python train.py --n_kv_head=12 --activation="swiglu" --bias="none" --init_std_up=0.0142
MLP neurons of a small language model. Each row is named by its layer, matrix (gate and up: input weights; down: output weights) and neuron, and shows model dimensions 272-463. Each number is 128 + 32 x the weight over its row's rms, rounded and kept within 0 to 255. Numbers have three digits each. A neuron's up and down rows have the sign that makes its largest values positive.
Before each neuron's rows, "fires on" lists the tokens most often at its 100 highest values on Wikipedia text that the model never trained on; "fires in" lists the words (lower case) most often at its 100 highest values on Wikipedia text that the model never trained on. A number after a token or word is its count.

fires on: " to" 26, " from" 11, " to the" 6, " from the" 5, " went to" 4
fires in: "to" 41, "the" 19, "from" 16, "a" 5
L4.gate2540:164179176115146181140104087118110103081157138091128132056160139164098169128160134154117113115141157131155090090112135193120135133145151120155157105102162136084116062149121156143161079112066142108121148131100163104041146150105171130175139135157144150153134116108142171116109064114101192129190107128141096177153122089108172127105127118148139103148052078118144086132178112100125149138113151151153105100113140153142082127097122169183204119093120045115133154180102144132133080132129150166094103133138174122128155073156086154142113122111111113107130149130132111115142155163147165134
L4.up2540:073176124148171190168165167145155143129059096108143170072118062154095047191121166129115066139163152166175118118131077121134116118115186086140142164076125170111083149166060127113091129183121152080129117156129088180106129141057162161130127094107106090147129109123146151089115068111171179155100194146143175141124225111133173084105105126069100093121125136133142136170109132139134109104106167148150146104109131154187141086035044161172176191120184072085127129078100137167110158128203117130169125174066128177136142160141140106089102149099094128128066080115067149109105129141130156175
L4.down2540:158109178174148146097064102140156170132137198096111113120090215157109134139083127181142116100164148150091141131085124138174150149162109158135121113119101147112053122167142093103155088110116143173099106119093119055106159132112100190104143138146121112067113146118153147154096074039172201146173061102106128110105085122082143143069146128132173120140095136150129057148144099094133130096114144143148117134103087124135096140147153148130166121189119139132087105180094174128122081101141095186167116152065154132154152065146091173145112092119080085175145134101178096082132117113103169152

fires on: ", and" 32, ", and the" 7, " and" 7, "s, and" 5
fires in: "and" 57, "the" 9
L4.gate437:150169083125167129083176156120087155129125122095148155097191159083100123133142131135174142137157128107111079138148156170100111103159090154160110091187141156084082091094183114075148138181123143043119118110162104128081059106152121125146128099139151206152144105148127161154114166124169125121150142107120183124122172113090182101194092147149146085122111104158149127152121091102170132197119079132184158123145149160132104141116175141120133122144149096141112134161074115143115160146158161112128112088108111100184113144128140138105160112129121080163217125082141125136162137102147116156
L4.up437:092163164117081199073115154090120143114099117106124142132098124087129052150163135123169135155093175122133089133112095132164121088145090097117094094143156090174096088143130085108144101135104150144125111134119180127127105187122121161139103126146172124152148112145149088095122101114134088176111163138185115058095113169167137131100178120182084125129167193111152153176157168150128098115158135073202146108143108154158125183116128134186125164188148103090059126073092125110127154096121210070135069112191104120113135113138140144139163116185119094102085133076139208098156172130166165170
L4.down437:130126203099086121096082132135154152093110112169118106121144109112147092158127127181182155136146089078150126135122091162134145098111104126071153092108097115121103096195175156114117134169155141085199073142168153121157074135110077123143096187054118142171147182074074161106101075164155165108111130101126135127041140085129091222129150115167137155131118181113113178122082116113180090118166106150138112149120134090144150116084096101079121121157123063100136127144156111118086155107104151088121171182115071090064121109149139132126117128137106093126117094104130164127156081123117157166

fires on: " and" 34, " or" 7, "al and" 6, "ing and" 5
fires in: "and" 65, "or" 7
L4.gate78:165123124149170099156146096137126107224126125136179129140142014159139083182116112137082141141115115122163080145104151153152110153139059080087189119101122071093187084155161164093127085102090110118142114141152167118116069115126143113106113110142141175136135181116115126157129079155156177138122072055139141178105096158128091164117111144104127092171126149170179150173120069111156161064135190144139148174133094125098121160124166125115091110100098152121177086126172160151147104111096097114120081082129094156105128154034176054145154127120149193061149120138109157131083169141102124151
L4.up78:117145073155176140128106135114150185080106160075100134115155175142076140145088117081191107116124176113140182109078153172141128099111108160108124128147173197124145159107136101108131161125152186119162130216130118149123168174105126095086149169172127161189128123153092141131098140105125145093103114143148131076081116120103109139164140153140135159161097115130143139089101155130212139117169179160127151124186149138124140076123143111094151205130167132184134155135087183118097149150142131089113187135089138117139113142205076129134162120110103093113158161185131098101126134115123118098
L4.down78:151154141129096130112225068180136093133174112201092141126121054200150132108151095132142153129158118151122058161099123124133109113123087128157129113118140039104115064161180104113144138115076104097120134132156155148081143071181107109121112148143121090135123152139137128147080084177141118134120060116112145134144159202166094093090089091134098073153116177161176144149095082100044176120124126126211118114085107133100136198094146175052140087102088180128105144140110207116169117142151152061141076105129123117117159089060203119156125126118188146126072074125115108156068131151062097164

fires on: " by" 17, " under the" 9, "After" 7, " under" 7, " until" 5, " before" 5
fires in: "by" 38, "after" 13, "the" 9, "under" 7, "to" 6
L4.gate455:148104104091111127105115102163149170108170119145094097106124135110113124207130104118185124162131103150074203104051090117078087162151123140192123135112128169119126207165128149117161173130175163136145120138114187136085159168134094162223124140168176138181111067195110140106115140091144175085138123125161177095160143149114068140127144137185106130118163117160103129087172084135145176104139104179149137182081172072097186093137087137119125194116084178176118125150083166144196138157139202061126108116111153144139093105140133221142204145147169102075133137182141126121126080119092149179
L4.up455:062143103114173102116156099141080144094112127107145140149121135105142103143083128144115123147159134160079164126157161115100094119121194121180074090165129152080095177126175123142182161132166148095129105139146121133128126108104139170119158130130109102118128124123107128121114195085097164105127147181139191130090145171156109128158149150155124076090214083165093153120142117053086140104150135145151137143101125129049191037116141162095120167084094120156116066137117121136121140112129101080099138129074172087136095173187096133185163145078178105114131113144136133146100194148079063152
L4.down455:156168131133167109119106151136135123100108133070170116129113154127112135106150144088140134143107157162147145159116130110152139108137126095133143115167146132168091145109146122158151164151099111124140098134140121158130155096152158125107201161128122170146121120095142142148145162131139141177162127136119162174101109126125154134121162133152107125081129100115097079098125144165158104122195173132107138112132132171136141161123154110158126174131151116105107103133131103134123118112117102183099103152135125171122167138141098122145151129108109153164109102065115146128135160156114066104

fires on: " in " 14, " of" 11, " at the" 8, " at" 7, " of the" 5, " for" 5
fires in: "the" 19, "of" 16, "in" 14, "at" 7, "for" 6
L4.gate2051:125137116116126174187079113152133137145115076141113186141128162136208047217087096102112117183141193133145097155126130132115090168131080174140136122139120119155111161116147143136163156118153133144124129093059124153098139142107114159116196182126113100080155096080145101133107070110134205123124128151110109132143083067165138146102133158167096125104183047065180180084095105119071153121170160184161087096154153153089109202158159089090142135093157109122112151115127159088084137131168114114168096129129113108150109160132136201119142179094120145093148116115107086124118092079110118125
L4.up2051:159118146131121152150106112100058088078137122106154103098131137141077132094063163169134109107135068090137103143091105079118108114148163154134148093097103086100169136173196118188125123081163170126135139139178154091062131125117159132174156100154135108097184207130120117167118090163109152103144142090166163097134153120077146184156122115051111105125174140124135137081085068119206177127120091105147148132129163135096130126110099145140141143123181141085175124146148111114125164086116157162087179132099124148116143178127116099046141133136137075152122116180069113142120058112202104170
L4.down2051:112065146128213122129178143144130113119159133161084131107191164136134086125039112141101121114139127144158127137131110138139130148065075111151109166154114119127074134101108163110113115102164128078101164039096111095156103133147060142156125126177173106170128131140134091160103083111157098140183074169141120140135119132172116128131159111136108113158129146067164096098131128140125187096109063134140102058083136114108113165148151191144187152128110105158078135135128151084175097089147129119134090088133128065150176157161099153150117186142095140142108165136127103111168153171145106173

fires on: " by" 20, " and" 15, " from" 10, " with" 8, " as" 4
fires in: "and" 23, "by" 21, "from" 11, "with" 10
L4.gate2767:156125109096126075052220115132162099115145081121163133134141176158107102156096153161110171124121133138115151176119149102155087115133171137164073143150132138171086172144088120081160096177173139143104123202141113132102120093169127128120130076195165145152102128168148153098101117105061146171145066114148128153136146191148133134202172116117174165140127144129100139102116105214098140168099063114189156132117127142117144101100149127105117159142104144118120087145083066178170115145077143174113162171123115138148112081214172078123152100140161115095123066080153167119180153118148155092
L4.up2767:177166057122169122086197112174122138151113148100121121135120162163139127133105200162138153145154173129150082148145165147136141009094139135148074156125078152145155124132165116166176116144131114164206103163144092131184082127144208135067122134144126142130129118119096063064108146143079118131156069184150136139104120100168170141184142145195167164174102139151092140118131092190114130094113111158153204158142095100111117100073143132120114134166124135074072105151116117121129090104094094063165145066126120136154144149183159239192182151099175144124141172152116130117154171115085092088
L4.down2767:116114107101103113096102094133121102172097141158151203120107107138141133130121116139121109167154143128133155100091144121098112129165141135124138150168101119084134159117100176090114067122095123162128156098195152131144129115108125149141163155134129119136147099136142152178116101101195131074061133187086136179127105112108077113123110087155098164087142141109098116156187098133166155148167131149141151101141098086171139164053157117140143085131144166128101119168153146161104113114133134112124099108132142132113109131116133143138167091091130117115145116113187139113122132139125114133

fires on: " and" 23, " was" 11, ", and" 9, " and was" 5, " is" 4
fires in: "and" 43, "was" 23, "the" 7, "while" 5, "also" 5, "is" 4
L4.gate2416:080161132129155156165158124176137116143089085153101152153111096118171111098075124115180108133205134146099150153109155148144136173108184113139134150120086183108165182141170095138134180150130157144196124167154126205131133134145139140133180145152155147135072131135144127112083135075148118151159106133077086056097152105096087088141167148148158204140049130127168139096174106143174132139239091139199135142142110170157182094139152108092099148130178129178198107160133159144109061099126132131156126119153151118148131124105159160172188121115156104155160093155090098148142167146104139138
L4.up2416:079101133093142077117126098169171153204114095122111130133101120135138134137063064114151158078106077127111115111092174095123099160148091120162119111089109114112152175102138166140100134146169161105121132149144097134152092094172149101124205153131134144148124167196140094154087139101103122135131148107078131094125143083132084101149166090133126129154138082149138085084142114136099135153153087127145108125161117163152169123200149114109125126042118116133157133112090142154110102077080184122098095161128179225168117120078073097182117157144096115135137105172149129079217159112169065160
L4.down2416:138099131110103164082171133141114131149104100106169107081131107114087112093070086115114126159105091175067188099100127158137109127114096129096142136162157146162135132111176092115155093097133163081123101087107157106150195170154107133132115128093092115168098166146102103135050132033115154116082093155140109145160171175102108140139148159107134112080135105109085157133151079159135125093116107121157126105105029128183092103071145058124104088192113087097085083121074136078116109165144159070133161129145156134212112121129088181167165174119200078150116098204085099150130176078098138114

fires on: " to" 19, " To" 10, " and" 9, ", to" 7, "ed to" 6
fires in: "to" 57, "and" 9, "about" 4
L4.gate1109:100134152110123154120119110176109201073109137092118101085138122180155153118102097068126110077132105171110156125149144107115115100116142096145134163125171179093143134146128123165082149103163158123140136121114103115113106181180180114174086147160156112124119095108078140063113156091058104174155132120123195121083114134116153134124136173098146108188186059147125163169183192154130092139147138141127034128026160207160132140176165140122112175138099157142092114159132117132110103158150143150136181085107158169165211118140093091130140131088179119127141101109166113126115073083153161104
L4.up1109:125117147076140130156164121145164106179066179074116130112163110115109146152156138086046161141099104058133084134226107094127127077106155151166087106110146135034127051094151150156081149120121169108106125161126153157130111132195164124189141147121154135173146135119128151076140081117143136154133192138139153153085121170134160129090173169128105141182117153171106165119122151180127155108102160176144065157100143142105152148135136134186103181160079131125118086151149124048139115154101057137096116098132168151096159158119104136158084203082146074108141089079151114160127128175159063130
L4.down1109:179118102147070107102082141124138061149158158109127102186116074151163101177119152153110149110162122136085068127177114121170138158157115123109128141168157102147161146103123139151166083130094159110104093114137119131113159205141137157160121152079177168130125109117131181167066136143163098128130126120084130113102175113192138094103189130155148123095096150138130147109082127113085105153155154175149113122124152104071196027123067141147089149147120063162105099080105143096163119099123096115166121142114096225122125148083090103185091131069088133138171086126123172107117086163170082089

fires on: " by" 26, " in" 11, " from" 8, "ed by" 6, " to" 4
fires in: "by" 38, "in" 12, "from" 9, "to" 9, "with" 4
L4.gate2352:107114128092143142158118108128172141131127198081111124106094131080156114145105126116152088150148154166110122116167175099120149135196124113215069120113173148101047146164131163162183141113078157109187120182097130174143177095143119205179181097137129143095089120151160147177063122106072116099071118126146174152073096169127119171126149143145109126145156150176074131131150128135129123130188114150152111145118134111137106166117113067136175136126077157124115090110178135161168105151108167130137118134105120116110099107122089180187109158150114146137124085124063156165132113177171153146
L4.up2352:103201129106184090175185150082150119122168116058153112166167203144123149135113094161108124122129143120144118073213139097118144159189169139147103099142111164109106165100148134097122136108074086048148078172134143145164104104145096103081098077157106203158081086118159150129049143108088173095164111153115123168100155117138091124094140087105069116190122133103127106076175170167135130141097189107152099123120160145073121141113157160182164132147130146128078136102067121165183121135090071119142125130152170131115125133148139149121129135125142178128147122125101166092103112111107103115
L4.down2352:091110168081105130158080123177114164141087129143118137167109100109076101129101149132125125148192086137092108121117129110149123102169118121102105133109108121041125087120118162117155107121123173165107060105122157140104107149124111116153175153170132111115137115152134092125068123053141153135113138104124124113089107173111151144162129130139159140128090161161185120154094111121113108119209129147156125124109154107156130089103162084139152168109138113190148134140177135100116156126156119141161150108086118162134165123090178155139129082077168087125096151123103106142127078128129160115

fires on: " is" 29, " was" 17, " are" 16, " is the" 4
fires in: "is" 35, "are" 20, "was" 18, "the" 9, "been" 5
L4.gate2544:128166138096120094111160153156132156145147087090149160118111170131134115183112102152092128131149120138112130129163097143106085123114138130156115143104156173187134167095132122111125123159088070142148149171076097098072141087080162162081123083141105139130079076172070154176084140107107176083113155054181134145157138083150116129116097113123154168104069126076157085087117120137125150146089163165112130125134111052102091151117115100175149140115139108131132126132117135159116152152190112164146147093147137144158070143200147149076122146108133138100188113159055165114135170122116129111
L4.up2544:115080162103140122138183057121158110200108131156140145118105176094123172138127155095108116154111084111101161151156151098126111180164100091153128171078206162124147126137108149212130184144125112101159112104135128130089136146167157081116138085121079127119084130108138133051092138124097086147152122161115118187222141180076139115090142105108139120133119112160086154098081202059079197131103104142175115114133119158130129133073128149117076127130046086136129149124110094113118145146140077166134142099133187124143161113158115081110145127134183108171106077192167095160135137121101122092
L4.down2544:148118112090063137114138154131105123066145117123156203139172123147139091153150110199129085145157150193141159094075137109096156105198177079153112168113201157129080080097115105096112117113098079162107144128097086134132082108131108193173079131093191152110120112150152112139072084192137136191114111137119166131102139127123087192166120103102112151116124116137172147109150096110133125083129149131136144093178068097172135135113141127139193177095163153132102119161102123176127151144151141129123124099139147106105150076152158151031093142102094162123164117080146149109126167185099101182

fires on: " to" 54, " decided to" 6, " ability to" 4
fires in: "to" 77, "through" 4, "of" 4
L4.gate2687:094163115100127091086144165154147135141069130079155145144183150146085119113169127175120134087139162153137123195139097126122134106124152086126123065206192109095153142130134115152087087158159149107133081093153171141069137164167051160135119122085216152158152140119150166118058102101170100065127163140077095126144128106074175148126154095138104149107107188121150200135106087154108090132203117157143152168177093177146148140142131113115094166122098090104148125075077158180144124123125123183112069118097105137114118109077106133096148123121170148031122098119108120143158159074116065105
L4.up2687:144146093149165074170098078106128051109105174109138120157102196125160153102105141126074105139121093157097112146131113135087147095166188102182139104139129082137064152116172191118079121121105113128212090142123114126149106079127161148120094180088177115114129110132136135061125160095163076142191157135164139097169172163141158155154152122073133165136152106142085188156106112136131039115154155145132191192142128138165181101144123168140116146091118088140168104125162129114115135123082172117131137124116109095122098083155126147087169077126129093136144086132172114114113112129108141129
L4.down2687:075112103114063080150133181151132127090156108105170136151147091074110180167052113119150108070161098132124138126180136076169090100184112126129125158111135101112135145171120163077161131162067128075133079074171136108136079096116097146184131119125130134095120137165147143215064114107158086140092132125158128133106130109110142107089075091194118111124145127091103152151190097176135147176181165118112082097159098097209092024107100141147096130145166163149102113183146153137139214142092130126055168125098070137135139143131141104143094102157144122118092117098089121162122139175117133119

fires on: " by" 59, " By" 8, " by the" 7, " by " 5
fires in: "by" 75, "the" 10
L4.gate2839:113133120136132160144097085133119110121186164128157162084153192125113103096134101143125139101139127158153166122116154100100157148164123102169144128125118052185100097151105165121095128176118103112098170152138147146131115150117104128129127132145165108110101029111054114109127111164133158143092105183174121113055095153137131124101146135121137190105156111137148098124113160095138115119152134164148117148123132138188140056097142111240173172154135115070121119130161134142154120119121124159069115113189122189135182119129087162142114146134137116136138091051160153122105106105145130102
L4.up2839:150106130127140155114124069098151109090117129077123146155123193116092071106135109134153168058153136104132159147127091128088139169116156102154105110132141092163066102062130119190131103118150141127081112168072153084086134141118107147155182096128131151137085099185112140169110131163179168074176093128148178122129147075150050135110107134124128157115119090103098140125151064125151131102139104171057106081093105148152093111107108095195134116183133149107099090117159172164151113110116120176101107142087131208108164098132121095107095182126129170118121091126139053121155156096112198116
L4.down2839:121185087093129148161120166113120133069132095140137133125096113100067102099111118118208164089101148129083124164152075098082143137134105128163151110095169057123174068159147103159128121145136178141098088161139171199134121167154071101115099123114124183111139132169103131157166164145127152089166107127109151106082146086142090169117108073123149141119147190108110169157184085157163123113141111200144107082095197105187163184078134083156126110170112071106168138164159107157149255129139120156099130085146068140139138071108110162088142097153184128099152103102117095156104121109132141146

fires on: " to" 20, " in" 17, " by" 16, " as" 14, " a" 9, " at" 5
fires in: "to" 20, "in" 17, "by" 14, "as" 14
L4.gate2907:110135081100157133096133119170122137122171040162135120067100152133066103117081096097122209097157160097140104201076117157180157122106108135132105135174119096140114129137132141107137155136126198122094145190115164127145090140117111154194123078119112167065058156107139174142088096056150075130142151083131119140097110132163086177177136182162121145134171170178124112106159128110142094164110086143168141163103131107133161068145110091163178144162157108134134108088087139186168143137095127153159119147142137110202102103150137133122136095126192141176142127150110142170200156183123164128
L4.up2907:122097160118156103101119113131175149114160126067124162127160053147079160087144106139180195095112134140138120090154124098117103100157171091118137160162098144114155160127167144179149145113130148124130087077160119131090078121063202146110101133154100142101090147116097087112129087110114056142125146145140173122127118107144212122127156124145104108144178084120165106146163075093155104085142129182124146066126154186088129105103146143126134125162070119095146122151097132113068151119110130122145133149125072157197129104147130124148171101158082084108071105088092123147131130067166146150
L4.down2907:148098105106161127106137156115126151089128120117157125073163144149118130105162125210150136138116182152124091176146118181108131078118168120160139084136126141164191156192124159117153132130118078125097102131110151149147091120088107145147078134098124114143104132145115137120153120051136091095121112110167171141109103129133100113149181151123133084124140156105112104090136092165097166102111061107168104099072182147121155102101114173173148078091111155143096138144148115071145111108101123088126143080142109061131125111170167140097132093137154103137092172115111135156144138122172166134

fires on: " of" 24, "s of" 12, " in" 9, " of C" 6, "es of" 6
fires in: "of" 47, "in" 9
L4.gate747:113096117098146100188098148102210127158120175056052119158115132123174177176104177107121099114173077131110120189131156058194153129137107169121080102155183156162191158155140095087163155166193154131116163104118078125162121115144107131095143179151182109112150110134118120118141164084135147112104164116123210113128124076156176113101111156191147103167155137104095161118163112134120135111107160126141143143104143114133119105112118073113109170069096149126141104122140143121126168136151100136154105178103117209093124149116122087174187100128124095119140181108085106091155178104185080133
L4.up747:147165144093077083138146174134104084154164134051120168134118129106164111130146146145133093190115140146082193110123115164122181146139155160161110123142182152158084150166109071147157151124133047177137140146166107114163091168159073113117114095139119106132149132121082164170127102144128161144101122191164128191152103125136154106129147149155101133176126052128115086135177111124169098107141112183150120134165143126122113129182119141120049143144110067187113121078102161169175138096093157110163094104126122191103101132168094176153122120089168130121048087091105157153135119142092153139
L4.down747:158146141175194074126158157167096148124129103115129106129161076180121102145120128092148104104107047097142059192147140054079047085144132129102129101140067092093175149102050116148105134144170162175138088156100161198144089123098143166143103142149188088064125167120149103078046124132150076125102092047125117110088124058140178131162124174138166115115138159101110227170089090129135175156134095108112135124131164172128118124065075143161115144104109157108184170151145133125130160201089168121161196073191116133080153135144096107113076119124148128164144139102109131122094120113167060083

fires on: " was" 36, " on" 9, " on the" 8, "ed on" 5
fires in: "was" 36, "on" 18, "the" 15
L4.gate1350:126152159140064149131121162104119083218147085076146115137139127117140151125129118126144150089118071116072162115140158101117099169216110107070146072111105082114166117111159142163075080139162101174086120171157133122102121098175158177092104171133145193130155127155106140080099121081144094081130123170153120142123118096088118160100128080115119155124137110156156177116126097109147078132123088150087129156122065119123103114107107175084102116128118102068198141160167228147109127145079152138188164121166200165194156126183098133122144112059079129101131088089167082096161114099143120078
L4.up1350:124160180130122119182098118080170130148138112071104179102102159125184160147143101118144152135107075140128202094128114134174117204141113095103159158116110088058134138101191147175077132104096067106108054133134107120148137133064137171155069119116159161084107103133151105147135086099163119157114116036161152159097093137153098114134102073098159149162169136123121135111138130164127111072136068116073151115182096049156116153131110103150114092157147109155160107130152118110093091170144102102071080140089167174102177160107105132180122120078162168152127079060178067112159126154096217099
L4.down1350:058089127124083138069135125140129149117104056088136163145131088089156109116160130133112120110144153103125175121156118152146144128183140104146043104101144144149139103140157089145170078119158156175121179133098120094164201122129112136187095079123106124133122126131119178092118201073116090127131158158121097150172170123132110113152118166170111121162136169097101108099159131131150101176085106169083111103122175158131105129160164067121119097156132109083125096060118175097095112127133159106176153148095187098098082136122083120177091173146141109133105122097060127136106115109112152084

fires on: " from" 14, " on" 13, " into" 10, " returned to" 6, "ed by" 5, " by" 5
fires in: "to" 21, "by" 17, "on" 15, "from" 14, "into" 10
L4.gate2353:127159114074134118097124093140158127124115153108125126118087160104156111086121105163137080067213101141136098153116140087124078096150151061107104109167150116193062130103149141177118121121137117153154125116097133143149147168160139145206141139132063054148057197099134175132028123088173147097102127145144138137113177156103121132107092138119105144145196167079143109076131140180166145117138125110126119113151124115126124110149121147080073116125194159108157115110110113153172151171136132180142149102145145083140082128137107142150199171137134115093136109092110129074104104123080152126
L4.up2353:132172158116115129077125122163180136144091109093118154108154048129128126162110110197155169127119161145112150108120149146136086132181109111138098128128103074164101128081169117159141155107136120126173100103157102145168121062136180164151130098177142105114106139140078109135036110060109091121049127125087115199115059091125184099136135081136141142146101136121169100098107128165105102098166147135127107193176070092133137108146075155115064120122097118154137101141108158163122115119192079171092143155091146160068170120111076076162125126114142142074153093124132125139127114081133138095
L4.down2353:121148138060139146141138116100131144123155192069108203129074149143084093117167144133149129086132108100155109147136069101080110111136142165100108115176111112067159111131097147188104081141117099149125167168204127089188189095166167094120112156117120047109129110154112118140008076090177109097091128134142164160075130158156150166118126086196146130120140157128054190098097124105165142193197146133129184094078111118088134126076113113158184112178148089156086140094100137162148147152179133152141109116142109052128143065117169166171192089150109133134118132199143157185137155095152116153